MLP neurons of a small language model. Each row is named by its layer, matrix (gate and up: input weights) and neuron, and shows model dimensions 272-399. Each number is 128 + 24 x the weight over its row's rms, rounded and kept within 0 to 255. Numbers have three digits each. A neuron's up and down rows have the sign that makes its largest values positive.
A block is one neuron, or neurons of one layer that tend to fire together. After each block is what it responds to, as a language model described it from the Wikipedia text at the highest values.

L4.gate1053:167116148090106132084113171102146133140140134139129124150116172135137161096150174101106134192091112126145126148129086082123124120130113116145131151038100154155109121140146116147105128048173125068164132107098136148144126155171104078096106134087106137159083113153097120167117137141102130110121127135105112136097081108111075147125111140134119133098089145193165106130156186128178100148123
L4.up1053:141155122106116123124127152096161139137142113127069165120123153076145129137158150134137118145107079126119139174150120125136120172101137122130111120154165123112164144080103141139132108112123152123163157164110138102137116115151130114133119146160137107104134149179145136138088136143130088080094126150122124153129122139089096128113156148171141188134135111160126095093144186102175111114122
Description: Day number after "on"

L3.gate373:170124135183121122138111179132097176121135115128138175098122144127145158136120147144139106126069147131154126149115131132102126114143108122102148120095080135142129133125087109125121151082121112165101119131115103123130132060138081136122123136161134112156088154082151132120115100161119131132112123113154107166135154135134118114195125108143150170141130098173161088148126129149099116097159
L3.up373:114139106103106147150131135121164154137142141119067103142176092126114122119170090133104117133137093091168129125139112176117152132099094176130137127137159131123081092110108147143094163084148087103120143147118114097101135134159132143160132116095116139093123091119118138140119100141145120088173156105137112165119137137165139109150107142134118109146121114110148137144104146166121119142126
L3.gate1434:132129095153110128177127123130134140157120138115140099153124099110105127133131090131118110122153150108115105137122179123112138117105112143145135155115121110132106107123143111207140131158137120147116129113134085082115156169150106121146195170123103113139133113081112121090120113157149125102122099143117100135139101148119159143153118118131098150139091124103129098126141144128130152116160
L3.up1434:188155104106127116138138124136152134123132137131080146118129091103123128145163084118150142121168165163137118167143166105079170143131144104140118115116104090118135119127077096142114143116154139162166118145143107118151116137172107147125168135142088091129121118116181124108133148144100119125112151109103157148136111133136159144134118127140093135119108154104105096119093159131168167139127
L3.gate2126:136070104132139171138135117133114160109127108136120159153099100103108114162119131140089113135120149134119152157153119141110170087097111139127119124140133113155104140090160109143173121144087118144116113160126097150137165103168112100081148120120170122155116100121076174056122131107134161130166128125125127081116133116123124145132091080153156092097107132104154092124171096119112125104147
L3.up2126:136123083174112126181157135092115133121146137142139162116138152162093121138094192135080141119137110098114140122107148105099137111152104137118132113093148104133110103142149143080128115155157153121120170187104138109144155104129104142132146156129182111116073115077139119158137145104138140105103144143121124159131132143102137146125113076144134129089110135061162098098171132090096114111181
L3.gate2216:152136138158092142187141133117124186142113144138107104128143164119157126134113147141143092134137110125109161107075104159120127113112104115141137150120144133110125143106120144122119137132111104109091142130120110141125136123110107134146109117145147090126095144092114161087140120112087133103122122108152127134154170138093148133137130125114155089150115080178178115132166150115125098163155
L3.up2216:167136109165133134138138137095151117105127135102115131111145127135096111162144135126120114102117124089113150149148161142099156146150127133129188153139060114124136133116126113183104121113163123125174158204137103087142146141118117127104140141125117087135141137141144131120082102144118155108152130142124109151136132153134167118108136109107148094145080126105171109097109114150112123097152
Description: Clause-ending commas

L5.gate10:122077122126086189099138179108128132146140122118156096122160097115134112117157176128104156121114124143131123102104126111123107138127135107112107110123112149120116135082111109116147154126100159131128148108074097124103114141122100109116131109132140121159130135135119134111141130122105118093175138104125133138146083150130081104096109081138167138148101113147151125133143139151093145140097
L5.up10:142133131137109147158163148111145206113133125142139117128132134157142112093102127114127130151124136153130145071081139140170125095126167120140108127113147115140136184114120102170157140110137127092137152181078106129138094120142129118085147145092125109147132153049137150136152147133119152115152148131071084101151135137138111095116113118125181082146116124098180171092143144114145122108154
L5.gate183:113143132183097132134113118100099142103109119126144150172113117091186089124153128110146114110161125149158133114139100149112119112121123119116126109122096135108113111150103108142139128148101134109098085160074089134091102169084130107115103119086124120125108113109125117140028106073067130148117090144125091142105150123164093134119103108135106121115138107165139118139102132141125108092109
L5.up183:129081129105149137112124132155147127153129091173134139102139148143158117119133140117109164140140096171150134128127136168080158132116105164094130139139139157106158149093100109090150150134124108159171120143158116102101156156124085117097119104170106168165109132135122144117104117159070124132101151164132088175134095134136137153112103104121110165141118159179128113141128131083111163120143
L5.gate833:139135177141125048102151120100101156117144120166136150116085114081134091129132166109147107124090111145180154128142150123149146136141142101098173127095111178130093157101155144106115109112199148105161169108138122135119171128154127139091136125171149096141149115099116136140103157118125109112104127121073114149125160144113101144145121132146118152135121129120114118181069091080163128109095
L5.up833:142131124104159104107126073096129151125136119173101149136139117132179151149125116121190137132131100146143114136145053106148144135143160123113133137128139142104132183110106150077133109067140144156090115108124087139119137143141104139106129110140134162122153155119133146108125100080145143155112131143158100121111168133159108165129112102134135128153100139152125094154116167149123144106105
L5.gate1534:125116146154120130144115123096136134125117145053180128122134133123155151151127155131159117130107166108124135104109171155099092156131107100154135100131112120152127122157136115106117124109109109115169104077171129152157110120122159105087113138087108148154120129127105144093100127153134116125106112168080167133090121142143114152131151143129125147140085114107122135121139108176182093151161
L5.up1534:094155161119121154142157101133085188110123165081158105147140109145115088101135129137118153127111128148134151149108155106098123120119164150117128101110124086101114131147146131085127187138129131120158126144143118155110108139161142110175101123133127148119107116130142064109147121106168141138124102131117149115142069109078134100162167107110095125165089095130170176127105144114162163150139
L5.gate1699:121139136141123072117154117128134162121098138099152120096084105133116147127153087180136132123128159118151149137126174123160126126091122176121150145089089113119132131171125106112090115137088131135144149123127149129107139158152134146155152168081157127138101116125143099168136131131165121134085134152112090119142080192134086086133152136144144122116153142156160124102154141118173121123118
L5.up1699:107131109096104128121100133109139106119091120130145086136131138137133094111169117092100095100100134169099168117126140123173147117097121178121152112118127101118116151127119127134113135126102100127122107090101133097087107091146114115122080173108101146114109133102111121123141108122139160102148095086121120106159123190126180128131115153143118088132115138156156102122098135069161119147159
L5.gate1713:148163121156114103140095123093156145134089108148114108078170102108137123111140134135101151112091150147134135113139174124128160124117133099110134165141142153120165175115126150129120098113102118165156177109121105180150125142143119143100132128092118094164163123120100110141110169122114115121150117123087120094093135101133152125167111163138080121128100131097123134134158159143141093139106
L5.up1713:118147148097142134145093127127143162145127120123146092148133092143167116117124125123106117122140145166100124146127179110081164119135127089128079143128104125132139139127119114131105132125095149150091146104147100127110140146120123164100117144111102141134149111154134129126140137152133084116161119154110135152110169099181126130173152065100086137103149147118114120112136156129110094110118
L5.gate2019:169129127143106104165094140136146168150092113137131101125128103055140157162135111167132161145114096161134131119185122082116162118154088129157122156091067124103127132124127174129115095083125104139093168097077126081180143156142143150103140133131113106113145091109140099141126125088127152093147112135121138087136136141092068113097129137099160143167097120140086079108147123061128125131112
L5.up2019:180115102100147114136105077132097111131124169127107128109090135154149160125165135120152138084099124134138158113089130160147157133148150152099129135115100139117123131129128131119122128123120152083139140118148151135108151121196124173092129118149127080136109070121130083176090139139188129118146137127101138126140130160119112141089111090091110145135134162141129133150129149081104117070131
L5.gate2294:083106153135106135167156108094149149145118166122139173136098144090111147129108103126146160101123109150092164172096175147135141110119092104129160135148096137127170180104112105161155151155142175144139105101150127174147122122117151152099111133132134073116130129176169071139099167133146111126139174149145150121100113138116152162118120129123087118082128132118135126117145137164119100120127
L5.up2294:122114160138165135149121077120131115113142136123142158092153194153097147141158124145154151150134139131088123104117158059159134164170097112109136141132134134159131141097130147151127164145134110159148169176143137166178131124118172140123113132153128070124114101131147065150174122157205127062134152144108126141137160152093142170107152122149153134170130082132177082134157152120088122145092
L5.gate2449:119159135121101097155129123071133151151162163148122134074138119118124118166116122134086115152133108138105132075141078148148134088134164168123128141154121130131121112115160140120117147132105102107124145153150117152138145144144124123120120102113153123143160121129103143100082164142154153115131091140114156119138118186110104150132107132119100150144105130087135073103138151119088103153126
L5.up2449:152084118169115094136142155115143151165162146121089151094123102126094084122102096123120112140112168137101138137126099147154129120153126174156135116133090127157186153112171145099098123132082098128136139179167137156102102153109139148132152148108180113138134098090108124162124134096170103126126094126136127108127086145147147119125099123125128143138150092105119099165120165150131103097066
L5.gate2492:112143125130106149106148136112167103141095114117118170157120124085120133126155126129113138095096146123084135138117098169127109157150122114141129138119115135117102125134116112113125143150101151103151105131151113137093105101146139099102145124160128105148145089096176122123120106133148141122116105116131146133121162157096151157144127085118109145108143130096106142110101140110168122123129
L5.up2492:148135150157096102100091134130137110175098135103150154161143166116116126147179122122147122129106078087141127129181110134185135166124155170113116153162166151124133109129147125144155118134133122106132164139074106114129147084162143137106148111119129124124174136144144109172114144116110167128154096113123105149134135167127134117092140136169134092073126146130128144123125147164140120134133
L5.gate2520:134128153126137136138104095150116155158142145097154145109148127109148122122116144120139120116126109164096115126126131097122113158098086138124152106104088124127164110121188098108124156139101127090139137148155142082104138129117097100140115128114136100090112137131128095123124131105113125099112156106112095116135095112104150144124115137158093146133135100165171149184112140131139106077105
L5.up2520:114157126142117134117136136154118126145114113113137106162137107108127153140129156122150112129161093132107128146099114132059118146105137122102115156098108127140119109120133180148142126092128136144124167135127176131101147105125090094121148120140149113134103136137147085126091115114124132125111126100117119136127134143131112133129102164151115128143177195131171112117133124083130110105158
L5.gate2706:136117144160121113110138138074136126108157111090091115100146151164141134147124122130142140143090120152157142142099123122098092104097161083156129132154124136118148140129145129102129116120144186142110150124115136158135105119137108135083128135111149143103125106126116134127137101124139136164121124180139171112157102137103173164115149112156150134147088126120113106114144130123109125128123
L5.up2706:118118142160132052137168123104105101105126160142107102087057150169141117157102165159113076159118161090130142118075136125148132141113098150160104120119123162110139144140129140137139131126121157110119093159096159156105129090154115180129140145139117140133109164083112112122105138193094114119169148124077140096114134092148120151100144128148131144131121078126096100139129146155157133149089
L5.gate2747:152100139095104098147135140118140163138185110150136133117100127100144177198143137127104136097099114126128134109108156122141129143094102137125119139111114131134139092152119109144144083159175124138150111119169119065112084149178111129118158182115098115105152130133103112119168119159155112141110142158123123138105092129121082134154171103117100166097110166154150124133151160124117132152126
L5.up2747:095104080155122122113145152111145112099156112118136094111109103136109127116132100138155143127109117143110128109126111144159132110146116147113187143153118166093111155135137119106142115148168136122128139111110132111152123158120146138115130083125123106129109120150157143116133148100139143086144122128096130103155162154145111101086152138157092099139158143117152167147110102152148079101132
L5.gate2759:115187119119135142121102136125120138107117166126133124130124105152088121110103126134152128164133163135119127145115142126082142118101128139133157105147154145143175168117117128121137165067151135113107120077114134119128142116094148106107087119128106066092143140120134130129140130103118102138137093182123127127158187093131116148128130090111130106109101124133117044121088149142136113121126
L5.up2759:120141190142147142124109121129131094115113110111137137143065102124115138087136107096147085123151102114144148132126094167101110090170129095152104172099137138117156133145113139113151143134179126127096146143096117137130139107150125096147104090110119081148121190128103133167142165091108133120147102105129128142131107151148121107123124101108118148109131125166122092147125132178101115121125
L5.gate2797:124126122154120184150152104167102156130155143147135172124121103187119142143134136129127132142168111141162159135121099120118095115143138083134101149107136115176142133089092075167159070104167137095150153125133125146135090128132171144146088127108120128095111128126141134116091104123168173125106060146106085174080133097117136151130188146132112136128134123090161111144113109110133091118124
L5.up2797:154161146143124131136157145121129131164104144114157080144120109085114145103127092149115118137101114173097135147157145124123137133139149101137140118116126125139105103132146146085109077135145162092195114084103174147100156137095122124118158158120163175147069143136134162167115105138132096101164135156091101141120175153095118155167132137109193103107163139144122133136120127174154098105119
L5.gate2889:082138091158100126128087085134162112119156121117148128105113156101144122157211146116125124155121091180137138088148157132153128114101124161162104101116168101144152157118091112092157124162152145151138132089154139103074133150111142059083105109131151117084172128152168123128107114109102071157147123103111147127148122120160145098116121141115127128132148072122156124127141118127137108119114
L5.up2889:085164095095068117120089127120126099126130118132160123148128120139127138160129148158117161126096116148157094112147147171098166145153131122158157120149137093111154116169134108117120152099172125144137110131136147102117129115102131184111151130160115120107163145154087122126124077131089082127148131119078145134120123112166117127098121111121090161163118151118147136132124153130091096098140
Description: Loan, fee and date phrases

L5.gate216:148152134112084161182137088131092169113144133123157142128124087119121103119105115121113136117104084150126101135152135127161133161106173145161126083105125110136110158177144132121082132131128094111117166179125133165141141163170131125113124078153105131130151126085161127162109150132100107138150137126165168084141135148118125126121132137126113101134101096123152132099116135138088128149167
L5.up216:101173090157133121086134134117169153091125153117131133114110113099095124120139126126086107167144116128133141102167121085151106120125164118136126138169150152170104093132073133125096101158142113113166133086144107153079141140130140149136102098137110107113102128081155130140091109126135118168138118142147084130072110110112120105083135153128143143128109131115136168128082126089148141127133
L5.gate515:162173095107115104150160129136136101121118131148117103133088125141088160152089115130151162160102169127132111136150151126152125162154130153106127118168116120157133167125130108132141105100118114131125137108109126122109121122108140157103155134162102120140130087099146130098135122120120147145108135116127168159133156123161133117145113159153101096132080119065108134159153136167103091168169
L5.up515:125121088090127097175104142153119136090091151160139148145134142112111128107099164102146166127138171102090064142152144112169110131163122108118123172139143101160133136112109109152128107141120118156123147083110170151100124103103100137151125140167106158149128155142125107113116118126146159126119103103162148149112129103128150088124108135152059081164101137108113137126154157118089091125160
L5.gate559:107151147134125107139127093111099120087143167127141089120140113113126087128136108107096127150107214141097095122124168106134120152137132141120106097116161122172132082102093093157088131123096096130152138083083159157090114130136109130102157154159107159137124083122116131140129097118126161123125103103143137171148160180103132136139091108140168092176105086140126146121138127106109119126129
L5.up559:126150116137126117153113124108166054134098158106146141136104120049163154128167127121095128168065125143092146136114170135153138171132131153109109121108139149100131141120143105126176173117108164086127112183116108130156176109135100113084147107132119074136138093144141101144109161132069111143116136190112113155096087111129059117136086151130126127108112165133115127111083127100116131100130
L5.gate645:165148120153141146136096133129057138122122170190091123131119102113141116136128091139132117096148132111087106163148122116158123131123148136111135130150097134157146123132139122125106103139092123126137108141127138090137107092145111073185149150141125067065166099094130124117090143150131120122137161159135144148160102111076141126128132141159128147127129093141127160086110136101150170133152
L5.up645:122151089117119114164117122128090134127156162172144171116109127125115101130140110139094084099116157142127120189119105115149123113168178105137073178121135121155152142133108107119100134164158146107139140119136110105154107143131114102151146147124105093108139102112090086099119130077113118151102127160091149153157136196084112116166115135149148147181122076093123115094136162128096174150116
L5.gate750:131128119113099115139158118140195081088120179136137118143125108093108128115120158128167126179086147146092153173120148091119105126148097112141135115122095089164135148119154130165100135145109138114116101107131175127146147122111143131098151154106132116184124132142121136107119104118153099101142132120096132148110153146158130133137133108130176154171113124089110149147093141138151101070132
L5.up750:160110133104111135160156145193123099116115146111168086146159100131111085128092127099166124156141129105129090128128125125135130181107169152103074131111096161118145127064129111146117121157102147109142154150144155177147168110127177136161127124133130127123155120144129142148141125157132128133092182139113145148126124148072106086119132105121134125151109116107077139107120138150137168089134
L5.gate1265:135145128117144085097179139148182093180117120159087101096082096112110145125124139141131104137130142117184119116106158133138113163105121161107130153107121100108152136140155141117152132128093139119170139105117133120135118151119136132206147097085134149116145157119094102066143123114145160148109133152112120137132120155137124108129081119131122165138142102163106171115120159111117120144156
L5.up1265:147140107111105138112130134112118097151128141124129143118148144137110126138144094165124113140157155134130121129128159111091129142083098121141122122139140149093135129146132147153163126118097116095157096118189069134142113153124077138176136100100091134149165122117098119052124127112141149143117152133108095169123117127179105116152106102132132161148142128132136105123137104131103089137164
L5.gate1439:105196141107122149140093102110142176167107098144126117106136128138124133139108126128136148114134149097125142133153138111098122133125138105115137166114142153152116131117131159105101119159112093123135155158121119076118164127122105145113150121110099141129146109090135124089131094118086140119152138109145138097127129124120144086141125092112088069133146096105152180188150122133107128138138
L5.up1439:167115133175114121115099099147164116109113143153100116106105109154135144123128175138136114129137148167118118100118170170115099124146121106148091122159155126125134125092163098090098111138110134106128144115126118146117175182138098136137132127120148152127102109146083124114138149129136144129138137151147161081146140077125126142111148136137133138124118121107081136140096158132096118102154
L5.gate1727:101122085085100119151119142151142113153093127145105123135134167104121146152138107126116142141148151138112128157144143140175140170114161164111137172129153121121132124128095121156150081176184122144157147093097150112113120082142129116129163112146096125139132134160135104112127126119112173140135112130087155153130105122132150111160116146143085095164126115150120137104130162151114181145082
L5.up1727:116149087129088150130104127116149088152118129139096129154133106104099127145140137141080076093141094146088144210117117099150108152107165151119157166134155134117107121144115175157146130130125112115127166148157128114096140091133102111127174081152157155165126140124152134151131144156090179125153129135150139123127150121137116149145131129149128123146097098151128121079152162118149093139117
L5.gate2097:154126143108129137148112188141125157103093117114100141140109083141158112109104174111126102169065129141103164113115091146169106118139144105110143163136105105117133115137124164184137167122132127142163128102150146107124142132093111163165153078096095112081126149091114133131143127140130154143142126136103115138121163157089151157117118116132129095142102135102110132140179163162162167187109
L5.up2097:116124123146118114122142109137126137120082158116131136138128102161107171106153110127098114131113146106092116107143109141141133132132138149148121101110108165110146095086112163100091118163146090122114100081159135119125129137148146106113161108155145142150129117107133146100100117098102147090153117127144150157101120114103140109138094122114156124119101149109131131128128133133139092146161
L5.gate2353:129113115106130094059151105104128124097087165157138125150107110105150129115124128139159104135131130117128093153140164137119142112164098128152113123138127123183149127069107122130125145133116097128162134096122107151096167190105105162122123090159150152113142146099148130141140132170136105113110113109130138168181194167102113143114124122132117179101108106125132123116131123133067133127134
L5.up2353:108134063104135113101137143179159142095134108138136140187134108086083136110105103116141126106125119132161133137147094149100133140114103145154165130112136123129113136121113086155089107120143115103130137148102098113108098123116081127107145087129136112125088104124167150116147115160143153178121133150112150087195106104110144143136096109120119147091103129132152126121112113154124153129113
L5.gate2457:133110158118115086101115042100131102091110135125143110087139115094154113125132141139114100130104171109163096112151159134132112095123121139114114145164144132107131149120109121169125124111114146080137168133149083124126138150119109141105125102108111132133108152104138137162156144185102145134123135081112120170135171164111103151159106154165146131173028094139129158145093148142118146148102
L5.up2457:163146114126131084123142090155097114135120175115152098128120135129127105127128107115162085138085161124154123109158145090114136124140089148138101122124145126123114140093136115137121160140117134107138133161110136133087154134160114145131126114152135142140132145129121116157153109131107141131154153104130104151136113200075094124116118076167109145129134067117109114134136072160134126110126
L5.gate2541:122135134133122128117158128144103085151081101123142149115128115113132069126110096118081134111133147136130125119140119110152127141137135107118108149138128132138087135119076108133105113171141107083139128132104121137142107146119117156098096136161152105093172104121137108115121122104124137118154184151114136104136080144162103151150112105096168127164121141119120115097149119124124136134116
L5.up2541:116134102099129160138117113081098097132120134117111109085114134122137106153143155129131169116123087132084121139169115190110125135118135133126093126129163079131149184176109126108113117104135133176120131157136102125100114091109134113102185094094097143133132095125090153136127149148131140118101085125172173115144094131132148105085143169105126151151144103133145112108113131146152112139138
L5.gate2561:108097169138137150130128121087131106136116146118147117123128156120185148094159166132131145176115092111186113117103141077109113143104129130120093100096113114116128125072122088114155123114120097114147138113079148103139134169102158120132152098118119127180116110139123149133140130103148099081096176120131149112157141164135134122183125092158119122096133061103073115123145089126124113121122
L5.up2561:121097156116124118114126092123125156130163146137126116143101106143127138128153155134126126108108102124147093140158098115139131115110145136126117125137160123082132157075117107150118120109154100161122166123113113105116103132135152143126134155092112160164107132146097133079097114169092126094120178108107109119135159116079141088113091163143124163121171136113094160087131132126118115133097
L5.gate2641:133133131131103148146096127143156138119092124143091115132174116135128108142102152112133115134130110132123132156127130084163106146118118119136078072110117106157166141102138157120124111100144153159133154112166094118118129135160097100088110147169109112147139148130061147135124148088126161158115156098143115133127132111152112120166070095124102176122098138133163180113150115115162089119163
L5.up2641:124143085118077154116122147124110130124112114145142128112093126163115121130093141115104144137124131073135125140141117135128150083115116122134131146088080109111109149104140170130119119093144124128105154146141126173120104105118118129132133129161151141083120128147146161084142116110147125129130095123087089085151154105170186110108143114144138115135158094118098123113151122130105122157138
L5.gate2661:160108127134108141118042141158141137140124177140097115119125135123108103162108167122079146098143093147085127158124102100081131148140134104130152115149130125115120100127101115131177117152165112080115129082086095128123157113159140105119153140151131124129113136125158162139126116135176152133162087168140123142131122155172146153142108098118113129110126117139176125115113117125083120160127
L5.up2661:121131157113130134147104162137124110068113153150099136149111125140101166165109151136107111123118171145092075117172100100137141135117129133128115116129109157139156140130101126172145132119098127157157117143115109094102093128113156098098115110126130101124099174146131112127096158142127086159154114126132159156103135135122142106129134133161103117100114116154130140112145139090139157121123
L5.gate3027:157132117122095185121154152132142110141109125132133150078100154149134112132108141141128138107116129124116172146081089126142134096152169086131155169124160171122133133101163132118132126152071182130152178128132132083163103132135138176125150122089114112181148097110118131111101126108136125143129130179114150140085112149134129134121130160150115137116147086145108139152123139094145133123155
L5.up3027:124125181134117128110119144123163114114117090126130111102124086126100098163105106110120171123134145111169106144146098139123156123128113133116114102130205197141145141086160117126154088158155153125132110102108144064152085125084146115141169122112163090106117129131146128139159110127122084157145191159164137151139140172169104125118156125126132137139118144118164161121167139125136108128140
Description: Sentence-opening comma break

L4.gate1772:146127116121134159141164150149123134117135156189134120090105119123154148157110099126079132125138118123103115175127134180084125136142152149100142153152100142126165149160080142132140089127152094127147158091114149096136116132112089066101138116144086154151132116094147111087141168097084162077156111147141166111145132130175113090152080121145115117170134116074124094122128125130105117125108
L4.up1772:152098127120098114127128119138142118118140129146103129154105124131123119151076120132130144107164130128102126164079137147123112150139147122113143160090148090119168122146134120143164062144151078135116154093110139147134137108118110123182142107125152106169115135144132135103132106113160140088153094116100136120157149105142094084122118123170096081203117128123147089123174179103116144119143
Description: Comma after noun phrase

L3.gate1110:146139111161134133156144154151199122098112131170106144144172128080133088174154116146150120162116132111136117168138132090150118149158085138143093152127133132118127138142111139142146105169162115071074173154119121123104125093130151156118114127131154116143170113103184120109085097138142134126136128132161152157134127126148162136139117175119080110117145134113128115148139105098092151119133
L3.up1110:110156145117103102138091168134197125151107106138143150139153161111114151136113116128101133158087159083149136149126141145102138115159110109127137149128134138119122150127153142136143131144131114168120138121089122163147093129177152131119109105095110110100151133131162153127139155145153122067126137143174118122111112120154108159157144126167124123123116131115095101118119121113182127114154
L3.gate1388:076107132133138113086099127172100152170121133112102119154081152123109110099099133141128154166114146127126130097135116074105128102107157104091109068119131153100123158165113144093137157095115130125093155135133090102104108141130121148130105168151112119102134137135140131188115141121129161087174181133131147115091130101152105122144093151177143109123137127125168046108104104084155184119147
L3.up1388:105106139118137121144150126110158140130099148163137106145145101126156139105103129127127134133126162126116148135116140139166134144137116096128125142135146132093121128117127141136129150147132109133177124135142133187143138128125105161107112133110112115138143128076159093146133081144095136091138126119153125142126136131147108078119149118112092139117104120135103138120141145115114150107165
L3.gate2385:095087144147154169120169156099129149101077101108129095084140104104159092114148137137146128124135175129154128094144149098133103123120110155151130137138102118171113122164135156143143108159125085145131124138090087175140157110167097170127156135109135130115155161094082096143120117127145159103119140119093122112134128154125130130152107111135104160112127122137124071134078137148121110084120
L3.up2385:170161170133108124132135121174124147107124174116073169134104136123156082090078135129065141145127189119130117129134127129136079089144126150127094112199098154137143115224123126136141147138122138103136116138135102156109176142127086133116144164129122105117116128127103154145103130103160148110143138161127149146148110141111091142148105134158136159120104170104117114106159120155133161110113
L3.gate2622:155111124102139136104133166116156114137133166176118149114099137118120147104102159113123129152131132077116102113132128124121120128137135152185136116141153130136153152132156167114140111159153106126107159133123131115118130129110115117137099142147144116179123129064134131103150113157138138096192120086142103097152119134118097154136115133152102111126110115108141159144164157136153145139134
L3.up2622:166142107131159142144150181117151139104116109153111134123123126132177102133133167128100101141138125088151108090086131137125113141120145136146113116118152131155151141128162143160129132134139146081089130104157124131129091115170099106101111110116095116166117172125115165119121086122129143140146149135107155081137103164158114142112132160095103099102131124120121117157111147134160148135155
Description: Day numbers in dates